python train.py --num_hidden_layers=15 --hidden_size=256 --num_attention_heads=4 --num_key_value_heads=1 --head_dim=64 --intermediate_size=1024 --vocab_size=8192 --hidden_act="squared_relu" --norm="rmsnorm" --norm_place="pre" --norm_eps=1e-06 --positions="rope" --rope_theta=10000.0 --rope_fraction=1.0 --qk_norm=true --attn_scale=0.18 --bias="none" --tie_word_embeddings=false --parallel_block=false --extras=["capped logits"] --init="uniform" --init_std_qkv=0.0449 --init_std_o=0.0 --init_std_up=0.0449 --init_std_down=0.0 --optimizer="muon" --learning_rate=0.0113 --beta1=0.9 --weight_decay=0.019 --lr_head=0.00585 --max_grad_norm=1.0 --warmup_steps=0 --schedule="wsd" --decay_fraction=0.861 --decay_shape="linear" --final_lr_fraction=0.0 --batch_tokens=32768 --max_seq_len=128 --doc_mask=false --train_tokens=194700000 --max_steps=5942 --dataset="wikipedia_en"
MLP neurons of a small language model. Each row is named by its layer, matrix (up: input weights; down: output weights) and neuron, and shows model dimensions 176-239. Each number is 50 + 15 x the weight over its row's rms, rounded and kept within 0 to 99.
After each neuron's rows, "fires in" lists the words (lower case) most often at its 100 highest values on Wikipedia text that the model never trained on.

L8.up212:63 26 38 41 42 41 30 48 61 43 47 20 46 47 34 50 80 39 53 65 44 39 55 37 76 58 61 61 51 97 68 42 32 43 53 69 52 56 47 47 63 33 38 82 21 57 54 57 50 60 64 43 53 43 45 49 64 24 45 60 56 41 50 41
L8.down212:28 49 27 47 73 64 42 52 51 74 62 29 57 56 71 42 49 27 60 34 55 59 65 49 24 79 49 43 41 58 77 29 38 54 34 62 52 73 76 40 39 40 64 81 66 54 45 56 46 40 35 46 43 49 31 81 35 36 50 28 54 53 66 40
fires in: "a"

L5.up271:41 60 33 47 83 66 30 37 47 55 52 28 28 37 58 62 67 58 81 72 41 53 27 69 39 65 56 40 53 41 43 45 67 51 55 46 43 56 30 45 27 44 71 36 67 76 77 47 40 41 45 56 75 59 68 44 35 24 37 58 63 53 37 33
L5.down271:34 41 47 43 29 66 46 35 16 11 55 60 51 53 67 55 21 48 50 60 46 76 45 28 50 40 46 45 46 24 47 36 69 61 45 60 50 36 56 60 50 47 06 25 41 39 55 43 70 12 55 46 53 43 52 84 53 12 39 47 77 51 45 46
fires in: "new", "former", "original", "old", "middle", "larger"

L6.up431:47 58 46 31 43 69 40 38 99 60 71 36 36 48 64 53 72 57 45 47 51 41 49 41 46 49 57 30 43 62 37 56 54 44 39 48 31 61 34 49 40 56 40 39 42 51 57 42 34 51 52 74 16 69 43 25 67 40 38 41 36 52 69 18
L6.down431:65 37 59 62 56 61 76 26 53 43 60 40 72 63 51 42 60 34 70 58 53 57 26 46 54 63 55 36 51 57 18 77 48 44 22 52 41 62 49 41 53 54 46 43 64 18 50 87 75 59 58 33 33 43 33 57 43 30 51 60 50 41 47 56
fires in: "to", "at", "onto", "from", "except", "the"

L5.up697:35 61 38 65 37 28 35 61 53 21 60 56 46 40 30 58 37 36 15 51 39 44 51 37 47 58 47 39 55 37 72 51 15 56 49 40 47 66 84 51 52 41 56 38 63 40 47 46 44 32 22 74 56 38 43 30 54 34 75 44 51 60 43 24
L5.down697:66 49 46 36 39 44 48 70 53 58 56 40 67 37 40 82 21 71 51 59 32 29 28 59 24 50 45 62 48 70 64 50 58 62 45 40 72 48 69 54 44 30 46 63 73 58 54 35 34 50 38 63 16 58 53 86 50 61 54 55 69 66 52 36
fires in: "where", "have", "when", "get", "how"

L2.up472:84 55 59 47 59 55 43 53 57 45 47 51 41 41 50 36 45 33 21 67 73 35 52 45 51 70 50 48 27 66 44 40 60 60 61 42 48 29 81 65 49 49 43 58 67 69 50 54 65 47 49 51 12 63 40 70 35 26 50 48 58 72 28 61
L2.down472:76 26 63 47 51 34 55 72 47 52 66 43 37 56 43 44 49 48 57 29 65 39 50 67 50 47 36 44 19 50 35 50 37 63 34 53 68 38 56 60 64 71 56 47 82 47 44 53 61 50 50 41 59 51 80 64 45 73 57 68 40 77 53 39
fires in: "after", "when", "of", "born", "utc", "how"

L10.up148:43 64 57 69 56 51 64 76 57 86 59 55 47 57 55 29 61 37 43 43 49 60 81 63 40 28 44 18 47 49 48 31 64 36 60 57 51 60 52 53 47 67 58 69 37 82 33 36 54 55 56 52 51 59 52 16 56 41 64 57 46 49 46 56
L10.down148:52 58 59 56 41 33 60 53 43 61 68 48 54 56 65 42 45 40 59 34 60 51 54 70 56 31 67 59 27 81 63 31 58 20 44 19 69 67 62 20 40 62 82 44 53 21 56 48 58 67 19 41 38 43 59 71 52 63 58 53 39 55 28 57
fires in: "after", "a", "the"

L8.up382:66 21 67 44 60 45 40 52 61 49 40 36 24 37 24 36 26 35 55 25 50 48 78 61 74 50 57 49 69 81 80 43 46 62 48 85 55 60 45 20 39 51 54 50 41 57 58 27 57 65 40 70 46 45 39 41 54 27 49 51 34 33 64 45
L8.down382:54 52 85 45 39 49 73 62 67 54 81 65 38 57 35 55 63 30 54 44 40 31 40 49 37 46 38 69 47 59 55 58 61 53 43 81 46 74 52 37 63 64 38 47 16 46 65 43 64 53 38 70 25 61 75 40 57 51 33 33 41 53 72 76
fires in: "a", "an"

L4.up447:64 47 67 62 47 42 25 32 52 47 38 35 19 56 39 64 51 19 50 17 33 55 64 31 72 65 43 46 56 55 41 42 47 47 48 56 23 68 75 43 41 45 53 34 35 65 40 35 39 57 47 64 35 35 66 75 58 44 45 56 64 14 55 43
L4.down447:21 23 49 59 57 68 54 50 49 50 67 60 48 60 64 63 61 08 63 33 18 46 48 42 69 33 47 60 53 69 60 65 48 50 65 59 57 35 57 40 63 32 58 54 40 43 36 46 64 59 54 46 31 40 64 58 55 29 55 57 59 42 48 62
fires in: "one", "a", "an"

L9.up860:44 15 57 59 46 75 33 49 46 61 79 59 61 25 51 63 67 42 68 40 58 48 36 42 57 40 18 27 82 67 66 40 63 41 37 47 38 44 46 52 18 75 35 60 60 51 44 36 67 56 45 21 58 68 54 57 53 45 71 72 61 47 42 37
L9.down860:36 65 56 46 74 82 56 57 74 28 60 55 45 68 58 54 40 60 45 60 42 64 47 37 17 73 68 37 61 68 61 54 62 41 68 33 56 47 39 28 46 42 40 70 49 76 36 61 54 38 39 56 43 26 52 63 71 56 37 35 69 44 36 65
fires in: "in"

L6.up250:57 58 76 28 16 27 62 45 33 59 44 41 73 93 59 80 47 42 51 54 39 55 62 58 60 42 55 54 59 47 38 38 47 32 60 33 47 52 50 36 38 50 21 41 56 65 62 65 33 40 43 37 39 25 44 50 44 47 41 37 71 53 75 60
L6.down250:50 47 36 65 39 53 39 65 21 24 49 41 11 26 38 53 49 39 60 48 80 44 53 49 11 30 50 54 58 27 56 25 44 85 43 42 54 51 52 65 51 53 81 31 41 36 28 02 70 36 36 56 33 44 70 57 61 51 58 47 57 76 34 51
fires in: "not", "never", "t", "often", "originally"

L10.up867:57 70 45 25 55 59 66 62 48 53 59 55 46 64 50 55 50 20 58 16 55 46 46 59 62 55 63 45 62 72 32 41 63 60 71 34 57 48 44 59 62 75 88 40 63 84 40 47 66 59 61 57 35 49 31 38 51 37 40 41 66 83 57 51
L10.down867:46 53 47 64 76 42 58 56 37 81 75 62 36 56 46 34 43 34 64 31 33 42 59 46 39 73 54 19 43 46 13 55 36 44 55 52 62 20 38 23 67 50 39 35 63 55 49 42 29 49 56 29 52 56 43 34 61 67 06 65 39 80 35 35
fires in: "after", "while", "before", "thus", "when"

L5.up633:60 57 54 63 58 57 51 17 52 48 67 39 45 57 44 40 46 36 58 40 57 52 57 43 56 59 41 53 17 49 52 52 58 40 39 41 30 60 24 46 21 56 64 61 51 74 86 47 68 59 52 51 36 17 41 23 64 56 51 58 25 56 69 58
L5.down633:64 35 48 38 43 60 77 37 50 33 70 35 26 53 27 63 47 39 55 69 68 52 42 72 46 39 43 57 42 62 48 54 44 38 51 34 56 42 77 63 16 49 58 50 62 55 51 47 45 63 87 31 18 89 41 34 44 54 43 39 60 51 24 32
fires in: "a", "an", "of"

L9.up300:60 36 44 70 46 45 61 68 65 44 50 50 75 73 46 42 36 86 58 39 54 19 46 68 68 34 56 58 44 22 36 51 56 45 65 62 16 38 31 21 53 68 43 43 52 73 38 45 54 30 55 24 41 16 55 76 41 72 56 18 71 47 28 42
L9.down300:37 44 41 43 47 17 60 45 81 61 62 52 40 61 38 63 49 40 50 54 75 67 21 43 26 36 46 43 85 61 42 78 56 34 02 49 78 44 72 29 42 43 50 57 73 39 83 70 35 42 43 40 87 43 62 48 30 43 33 32 66 75 45 52
fires in: "who", "they", "and", "had", "that"

L9.up193:47 49 48 64 54 19 70 52 22 45 51 38 59 65 36 47 50 74 50 65 49 64 65 29 52 55 58 51 47 68 50 09 58 67 56 42 51 72 68 31 37 54 39 56 78 51 46 37 54 29 34 28 49 49 30 66 69 36 56 65 70 40 31 25
L9.down193:56 49 77 52 38 55 60 54 27 41 67 38 50 53 67 38 63 60 55 52 40 57 51 59 54 53 53 43 44 46 60 78 43 35 52 55 48 56 52 78 46 48 57 44 57 44 39 71 34 44 41 21 52 55 68 63 33 45 38 69 36 29 61 43
fires in: "in"

L2.up867:78 37 53 65 66 50 49 64 67 48 34 60 39 52 70 63 34 43 42 53 44 36 65 52 43 25 59 39 45 54 46 38 24 72 62 26 31 55 80 55 46 71 70 37 53 55 42 53 39 42 15 61 80 38 63 49 49 50 68 66 60 49 65 54
L2.down867:75 42 59 55 67 33 44 71 40 47 80 36 53 47 60 40 41 42 36 45 27 55 48 68 48 55 46 51 58 58 58 49 34 67 54 26 41 48 64 43 55 44 35 23 38 47 56 38 59 68 35 46 78 52 54 84 57 52 64 51 65 67 56 74
fires in: "where", "which", "how", "what", "whom", "emery"

L4.up143:45 38 57 68 44 37 53 46 62 63 31 51 63 54 43 53 52 52 50 38 77 50 90 50 57 54 78 45 43 53 33 49 59 40 32 31 57 50 70 63 53 51 82 64 39 62 40 35 52 51 30 28 70 50 34 53 22 61 34 42 74 28 54 74
L4.down143:47 57 46 68 14 47 38 60 48 51 56 72 59 36 69 69 68 56 62 70 68 49 40 72 22 72 64 48 46 43 59 47 49 47 45 56 64 40 49 39 47 52 49 25 81 42 38 42 41 93 44 54 43 32 24 57 40 42 51 58 64 51 71 26
fires in: "of", "votes", "as"

L6.up500:39 67 29 43 55 55 51 32 56 86 51 38 25 88 49 71 81 58 66 33 72 54 76 44 69 56 60 27 65 63 43 51 55 45 44 43 40 56 68 69 29 58 60 54 47 61 38 45 54 64 70 63 52 55 09 52 52 45 47 37 42 73 43 32
L6.down500:39 51 71 32 48 47 66 23 39 39 41 55 50 61 35 64 61 57 55 70 38 42 28 46 22 19 69 70 69 72 35 65 66 40 39 65 59 57 59 45 40 45 59 61 71 36 44 28 39 28 53 24 68 62 48 59 44 62 43 22 53 84 55 71
fires in: "on", "over", "along", "up", "down"

L8.up188:29 68 69 44 66 34 53 46 85 52 44 40 40 64 43 68 31 40 38 39 69 67 47 43 51 90 63 43 55 45 32 53 59 65 50 59 60 50 59 82 63 65 77 74 29 66 52 38 71 29 56 32 79 52 55 48 62 43 47 48 49 36 60 43
L8.down188:49 44 84 55 54 36 59 34 35 64 41 22 49 45 34 41 92 52 25 33 60 82 50 64 46 62 36 54 70 52 60 55 67 51 81 55 64 30 44 73 52 44 30 51 44 70 60 68 47 41 55 58 52 37 30 58 67 45 53 82 60 40 45 65
fires in: "as", "real"

L5.up943:76 68 46 58 49 46 56 29 63 46 42 58 79 39 47 64 63 38 44 35 59 57 48 32 54 58 50 53 65 27 36 59 53 37 58 47 44 48 50 81 32 26 46 50 58 51 58 70 49 60 35 47 45 72 40 13 86 35 36 62 68 54 53 42
L5.down943:37 81 59 32 68 31 64 32 32 41 68 55 35 34 48 56 52 35 94 45 63 42 41 42 58 43 36 37 44 43 58 51 33 63 65 55 56 51 53 15 39 55 36 39 37 45 60 35 40 36 43 47 45 26 72 43 57 40 00 48 57 37 46 62
fires in: "s"

L8.up653:31 65 44 44 33 59 48 63 45 61 28 23 50 55 65 45 51 57 35 52 40 24 62 22 83 45 49 71 38 36 18 32 82 79 69 45 37 45 65 36 25 27 53 64 83 60 55 39 64 46 48 41 49 41 66 56 00 45 34 35 66 73 33 71
L8.down653:54 38 43 33 75 13 62 65 52 51 60 49 36 60 23 53 41 35 28 45 49 00 56 46 42 52 63 65 47 48 14 68 76 34 39 76 62 15 38 35 48 56 25 66 62 56 45 50 47 63 03 41 56 64 54 41 36 57 45 55 50 70 75 39
fires in: "also", "had", "having", "already", "ve"

L5.up727:64 39 61 68 43 83 33 50 30 60 36 37 30 32 43 48 52 27 54 72 43 49 50 05 71 44 46 40 40 38 37 38 27 51 54 47 61 22 62 46 38 54 62 73 78 41 59 53 44 30 43 57 46 33 84 44 55 43 38 29 45 35 35 35
L5.down727:54 59 59 59 51 36 34 82 35 36 46 49 41 66 38 54 36 36 75 70 38 31 46 47 36 35 66 64 36 45 45 80 78 60 66 43 59 50 60 19 66 58 27 38 49 54 57 63 52 50 53 46 53 42 41 69 29 34 42 47 33 71 61 51
fires in: "had", "have", "having", "using"

L4.up349:70 52 39 41 59 44 58 30 39 36 23 40 47 56 49 49 62 55 31 49 49 71 57 50 64 44 53 80 74 52 54 46 54 45 59 53 24 43 16 36 37 55 54 58 77 23 46 43 67 68 34 36 30 45 53 45 66 79 65 26 46 63 32 54
L4.down349:76 53 44 66 30 62 60 26 52 41 33 70 87 76 70 12 55 66 33 40 49 36 46 45 43 15 43 32 63 62 51 19 71 33 54 21 70 13 43 46 56 53 58 44 49 30 59 52 57 66 73 47 60 31 47 55 17 56 39 47 71 63 58 34
fires in: "her", "him", "it", "them"

L8.up245:40 61 38 48 58 56 34 24 59 61 42 70 72 84 48 50 68 45 50 44 61 40 53 37 79 40 37 36 43 73 41 50 50 66 33 49 53 69 36 53 51 18 92 49 60 61 39 49 31 59 48 36 58 27 56 68 51 52 58 35 57 47 41 70
L8.down245:39 44 64 41 25 34 44 51 09 45 71 71 64 85 71 59 47 54 58 33 30 12 38 56 59 50 74 47 36 59 47 39 45 34 82 59 37 49 23 69 76 51 32 37 59 41 30 78 41 66 30 48 35 46 63 52 43 47 74 34 58 55 37 66
fires in: "there", "it", "as", "that", "which", "they"

L9.up524:76 53 49 39 47 53 77 55 78 48 52 50 40 22 75 73 52 69 09 35 28 68 32 57 62 42 49 46 47 37 29 50 38 83 69 68 24 51 69 70 23 55 53 32 45 51 35 45 40 54 57 45 44 40 38 45 30 60 27 39 51 15 52 58
L9.down524:17 21 77 51 66 34 77 52 50 42 78 66 85 40 59 40 54 27 58 50 56 70 32 47 58 57 42 55 24 43 28 46 53 63 69 27 35 54 28 29 63 39 70 45 45 62 54 39 48 51 63 63 53 48 41 50 23 69 49 47 51 85 58 54
fires in: "to", "the", "and", "a"

L8.up684:72 75 50 76 32 54 78 39 53 58 56 84 47 20 50 56 53 38 57 51 49 68 40 51 28 58 50 53 27 41 34 38 30 68 66 49 52 54 48 36 46 61 53 64 58 60 56 52 64 60 29 75 52 48 23 19 68 58 89 76 46 54 50 51
L8.down684:40 57 47 15 54 59 48 56 27 67 82 37 39 55 59 70 55 62 59 36 15 41 48 26 24 57 60 80 64 49 69 68 39 45 49 38 66 53 60 71 50 42 42 61 33 25 53 45 52 71 73 36 33 26 64 59 33 29 39 58 74 33 53 69
fires in: "the", "s"

L5.up346:51 67 34 58 33 38 47 64 39 67 21 53 42 58 38 36 35 24 14 40 52 20 58 66 60 50 38 54 59 53 52 64 48 29 42 41 54 46 56 51 57 67 34 56 47 50 65 35 56 55 38 61 46 44 71 68 49 25 42 36 80 51 87 35
L5.down346:58 48 29 67 49 84 60 31 38 49 63 45 29 58 91 74 57 41 67 47 74 52 31 46 67 40 34 50 44 47 49 54 62 24 54 43 57 49 61 24 41 59 67 34 42 65 53 34 49 56 42 54 57 42 76 79 62 39 37 47 40 26 31 61
fires in: "where", "which", "who", "with"

L10.up138:37 36 77 41 58 55 75 53 48 53 41 64 72 38 51 24 60 32 75 46 31 51 75 71 54 71 43 67 71 62 38 25 44 85 67 33 37 64 51 45 33 60 44 54 43 51 48 50 45 49 51 53 75 47 42 29 60 54 49 44 77 37 66 30
L10.down138:28 49 54 35 27 36 44 22 25 21 51 35 34 59 45 38 46 56 49 81 55 63 62 62 55 23 54 56 75 43 67 35 53 29 62 47 61 44 33 19 66 34 59 60 62 51 38 34 37 38 57 83 63 69 56 63 34 73 54 56 56 69 53 61
fires in: "in"

L4.up812:43 47 16 65 50 73 52 51 39 61 68 70 65 55 59 51 76 68 36 76 61 67 51 44 44 56 37 47 42 69 53 39 48 63 69 54 19 52 38 34 65 28 19 55 49 51 43 44 60 66 65 40 52 69 66 46 35 39 21 59 66 32 40 64
L4.down812:72 42 45 46 64 58 50 69 25 41 68 66 73 58 65 39 26 59 34 54 49 38 61 21 36 81 56 77 39 40 51 52 39 49 62 68 39 37 58 51 34 51 44 55 65 70 37 54 70 61 37 40 50 17 62 46 43 60 43 39 44 37 25 65
fires in: "in"

L6.up915:41 50 23 40 50 54 43 45 42 53 38 50 47 73 40 57 49 29 64 69 40 65 33 45 51 42 38 48 37 56 53 44 52 29 40 50 60 56 68 69 59 59 81 75 50 40 49 53 40 23 58 40 46 69 28 05 23 57 06 82 72 37 63 48
L6.down915:56 81 47 65 34 56 44 39 50 53 80 27 65 66 51 73 61 56 48 65 49 70 21 78 38 59 66 58 39 40 76 51 34 50 49 73 56 41 60 50 58 72 41 57 39 47 60 60 48 70 59 53 18 36 64 46 36 62 39 22 40 47 56 37
fires in: "of"

L2.up740:30 53 63 58 69 61 78 45 51 44 55 71 68 72 42 67 83 20 37 56 75 47 67 45 56 40 46 67 17 41 84 47 46 46 96 26 31 73 30 71 36 41 25 65 35 62 66 47 26 41 50 60 27 43 65 32 46 61 52 46 51 48 59 71
L2.down740:65 86 61 42 72 51 52 23 43 20 63 21 55 27 44 69 49 29 57 34 71 73 40 35 22 22 74 56 47 43 36 61 45 49 50 24 30 43 56 25 64 64 38 44 46 51 68 26 37 67 53 68 28 34 37 53 28 66 32 43 62 52 48 64
fires in: "its", "s"

L12.up163:45 59 31 53 71 47 41 61 59 78 55 24 32 35 63 48 29 59 25 73 30 64 37 45 80 26 56 29 42 45 46 36 55 38 72 50 43 39 62 55 50 24 33 30 48 57 62 50 59 41 44 18 65 78 38 72 56 67 38 59 39 60 43 72
L12.down163:48 52 53 38 41 65 67 68 53 52 71 41 78 71 44 49 71 71 32 59 36 30 51 53 64 52 53 41 72 20 23 30 74 30 51 40 42 53 45 49 33 43 33 30 14 56 26 73 42 69 55 25 52 47 48 63 34 56 18 43 44 31 50 61
fires in: "to", "during", "of", "by", "for", "after"

L6.up2:24 64 72 53 53 72 60 58 14 48 41 61 48 36 50 67 55 40 20 35 59 45 47 22 33 45 41 24 32 54 55 15 78 52 43 22 48 47 59 62 41 44 47 53 74 43 45 77 67 68 65 57 78 77 39 76 62 56 16 65 57 43 45 51
L6.down2:66 58 64 82 58 39 65 77 41 54 66 50 52 61 57 46 57 39 65 42 48 47 37 28 35 69 66 37 42 27 46 33 40 43 45 49 41 55 97 54 62 34 16 41 29 50 54 41 63 68 72 41 41 30 28 57 54 44 53 84 55 39 65 54
fires in: "life", "history", "early", "geography", "in"

L2.up103:66 53 28 83 43 29 29 70 61 44 37 59 24 56 36 41 58 26 61 28 50 38 41 67 67 54 67 34 35 66 37 64 47 47 66 58 32 52 70 48 45 59 36 56 36 77 40 44 33 40 21 54 52 33 57 62 42 77 36 53 51 39 51 32
L2.down103:38 24 39 48 66 32 70 79 55 48 60 47 55 39 81 69 47 62 20 40 47 30 25 70 36 48 52 46 00 87 58 43 41 55 83 66 48 47 57 52 65 75 43 42 65 52 50 52 43 54 49 74 74 30 64 56 11 30 40 47 51 27 34 41
fires in: "who", "to", "which", "had", "could", "having"

L10.up543:47 55 57 53 46 46 37 66 55 65 62 20 27 34 27 50 43 53 47 68 30 61 40 42 33 63 42 49 79 54 28 53 51 38 43 56 30 26 35 58 48 54 44 60 65 65 60 50 31 28 34 68 68 57 23 54 74 27 38 43 39 52 52 37
L10.down543:32 50 37 56 72 87 59 52 61 45 42 21 25 65 54 35 23 51 27 63 44 42 55 65 31 56 46 63 49 37 31 43 58 19 49 32 56 30 65 64 48 35 49 62 25 66 99 49 59 73 39 53 46 64 63 45 61 33 62 59 40 52 12 61
fires in: "with", "and", "he", "where", "to", "for"

L9.up486:53 36 31 52 43 31 66 51 62 52 47 54 81 56 41 64 36 43 60 37 36 15 83 69 60 57 62 42 53 43 57 74 70 23 57 49 66 40 37 24 47 44 48 40 40 52 56 59 28 39 20 73 31 06 63 61 45 52 43 66 57 65 49 51
L9.down486:47 27 42 47 31 52 50 38 42 50 88 52 55 42 61 59 81 62 37 62 66 54 46 45 31 42 33 66 24 55 44 56 42 53 34 30 53 39 27 40 51 47 68 41 61 48 50 61 14 44 56 57 49 25 40 39 56 59 38 42 53 38 50 61
fires in: "which", "who", "and", "that", "had"

L12.up773:40 53 68 69 46 88 40 55 55 88 59 53 52 47 66 43 52 40 37 78 46 46 56 59 51 37 59 09 42 57 58 38 54 29 59 63 59 50 32 48 57 66 34 73 44 61 57 49 69 56 69 29 67 55 21 35 40 39 55 53 35 70 50 27
L12.down773:58 57 55 65 71 37 47 38 57 56 43 29 55 50 25 68 46 62 55 52 48 53 42 46 59 64 70 45 50 74 56 54 56 00 86 77 46 50 62 36 62 45 23 46 46 37 42 50 47 50 52 53 55 36 89 70 38 43 25 55 79 69 56 34
fires in: "at", "in", "during"

L4.up28:47 54 38 39 75 51 57 67 68 70 43 60 38 56 70 39 80 73 58 45 63 46 66 54 48 58 73 20 43 55 47 53 56 38 69 61 48 47 30 69 34 44 76 44 60 60 57 57 76 24 54 43 37 65 19 65 74 45 47 72 35 64 60 61
L4.down28:55 71 35 23 55 45 48 59 47 49 66 48 35 84 75 39 64 42 56 47 64 35 33 44 60 43 52 37 33 85 24 60 66 25 53 66 61 45 82 43 43 26 51 24 73 23 47 55 48 32 68 42 54 58 50 70 42 64 22 61 33 90 41 70
fires in: "after", "on", "however", "upon", "aon"

L6.up404:43 82 35 66 48 47 54 35 36 60 43 35 32 84 64 47 58 55 50 58 66 37 51 37 45 54 60 39 23 28 51 55 40 37 64 38 35 54 34 64 25 76 48 44 23 66 75 47 71 62 57 75 36 37 32 57 52 60 21 61 35 39 63 19
L6.down404:13 55 49 03 47 41 26 54 42 43 66 66 72 53 30 63 47 49 38 43 43 72 62 50 44 71 36 40 57 19 69 43 27 68 40 37 47 75 71 30 30 76 46 60 66 39 55 19 37 49 46 54 26 50 28 49 33 67 43 56 43 36 20 62
fires in: "the", "of", "s"

L5.up244:75 23 42 55 38 38 39 51 78 19 50 46 44 39 31 73 41 44 69 42 56 47 63 50 37 24 48 36 44 64 51 33 53 81 58 40 53 67 76 54 38 43 52 56 63 51 43 45 42 61 39 49 63 48 44 38 52 34 53 50 63 78 38 72
L5.down244:54 29 52 29 41 48 63 73 53 76 62 57 60 50 43 37 54 50 42 45 44 71 39 69 59 24 64 44 63 67 57 44 52 60 74 51 73 37 71 35 34 29 29 29 66 36 67 37 23 76 32 33 55 23 52 47 39 33 51 64 69 37 05 59
fires in: "which", "who", "whom", "what"

L9.up471:62 36 62 67 41 21 71 52 58 78 57 33 36 66 67 45 48 79 49 50 55 62 80 55 44 49 67 35 40 50 54 54 54 61 62 64 47 50 42 57 54 58 38 53 66 89 61 44 78 36 56 66 40 40 44 42 54 43 68 43 44 73 60 32
L9.down471:47 51 64 37 65 39 51 66 45 49 57 36 59 30 47 57 80 48 71 50 79 41 60 50 49 33 45 09 66 30 76 46 43 42 41 71 66 63 52 47 57 48 19 30 60 63 35 58 58 32 33 50 67 57 70 47 21 75 51 22 45 52 56 47
fires in: "in"

L10.up989:50 43 62 41 53 61 43 55 59 44 47 53 40 62 52 44 77 74 62 69 64 40 58 45 63 43 42 52 62 74 44 30 52 53 74 50 37 49 57 32 68 90 37 59 79 57 61 48 62 58 53 40 53 93 55 42 53 45 55 70 26 52 69 49
L10.down989:54 41 67 33 61 53 75 57 36 45 58 64 62 59 46 54 42 83 45 58 32 63 41 33 48 45 39 24 55 37 65 66 60 61 56 46 46 41 67 43 09 46 26 64 48 60 53 43 73 27 28 60 47 66 47 54 77 65 46 55 49 49 65 58
fires in: "in"

L2.up875:70 14 34 39 42 43 44 36 45 68 26 40 49 51 79 58 58 56 68 64 60 39 67 55 82 44 32 25 48 52 51 44 59 40 43 66 29 61 61 60 32 43 58 56 35 38 55 37 24 63 21 32 72 38 48 57 49 55 45 74 99 44 48 39
L2.down875:49 58 37 60 51 20 32 56 35 38 67 59 25 49 45 49 39 46 43 40 45 42 42 42 36 40 65 32 38 38 55 10 19 53 35 57 86 62 62 32 24 62 65 48 66 50 41 33 36 26 37 45 63 67 66 67 57 46 60 35 34 34 49 49
fires in: "of", "tree", "grande", "lowe"

L4.up498:43 66 82 44 59 38 65 69 55 36 19 55 58 53 50 68 86 61 60 75 27 50 75 27 32 61 56 36 47 37 47 46 87 42 61 45 57 33 58 62 64 74 92 54 66 32 58 27 27 73 26 40 67 42 29 46 46 62 53 41 65 50 14 30
L4.down498:74 30 43 27 20 47 74 49 51 45 53 54 50 54 43 52 45 45 71 32 43 76 58 50 37 77 46 51 54 50 68 49 50 50 32 51 30 18 50 72 52 91 45 40 93 25 76 41 56 74 39 69 40 26 53 48 30 30 33 74 62 33 51 68
fires in: "population", "games", "championships", "votes", "record", "census"

L9.up948:68 27 55 76 59 40 52 72 58 55 44 22 22 13 26 32 28 23 39 47 29 46 71 67 48 36 31 44 44 54 40 49 61 36 60 57 20 41 53 60 41 62 31 39 64 34 42 35 36 53 60 50 27 30 43 16 53 44 80 64 38 44 73 45
L9.down948:65 39 56 63 76 50 51 70 50 41 95 55 44 52 58 36 35 43 52 48 68 42 47 49 39 39 70 33 57 58 66 63 75 65 67 39 45 31 41 13 61 57 38 32 28 53 47 61 72 56 37 69 46 62 52 35 44 57 58 90 49 40 43 30
fires in: "a"

L10.up234:42 33 45 75 42 55 39 68 51 68 38 46 38 56 58 49 92 43 44 58 80 50 62 42 70 46 59 04 36 38 60 67 50 49 71 51 47 35 26 61 28 57 37 66 40 65 45 11 29 34 19 63 43 66 41 67 76 40 40 71 37 42 68 00
L10.down234:58 26 48 57 58 39 56 66 76 45 33 56 58 41 45 43 68 73 71 65 47 62 52 52 46 60 32 82 56 54 50 64 23 46 70 73 58 59 43 79 61 57 44 53 52 49 41 29 43 63 61 39 29 68 41 51 36 48 40 54 43 40 38 57
fires in: "in", "of", "within", "through"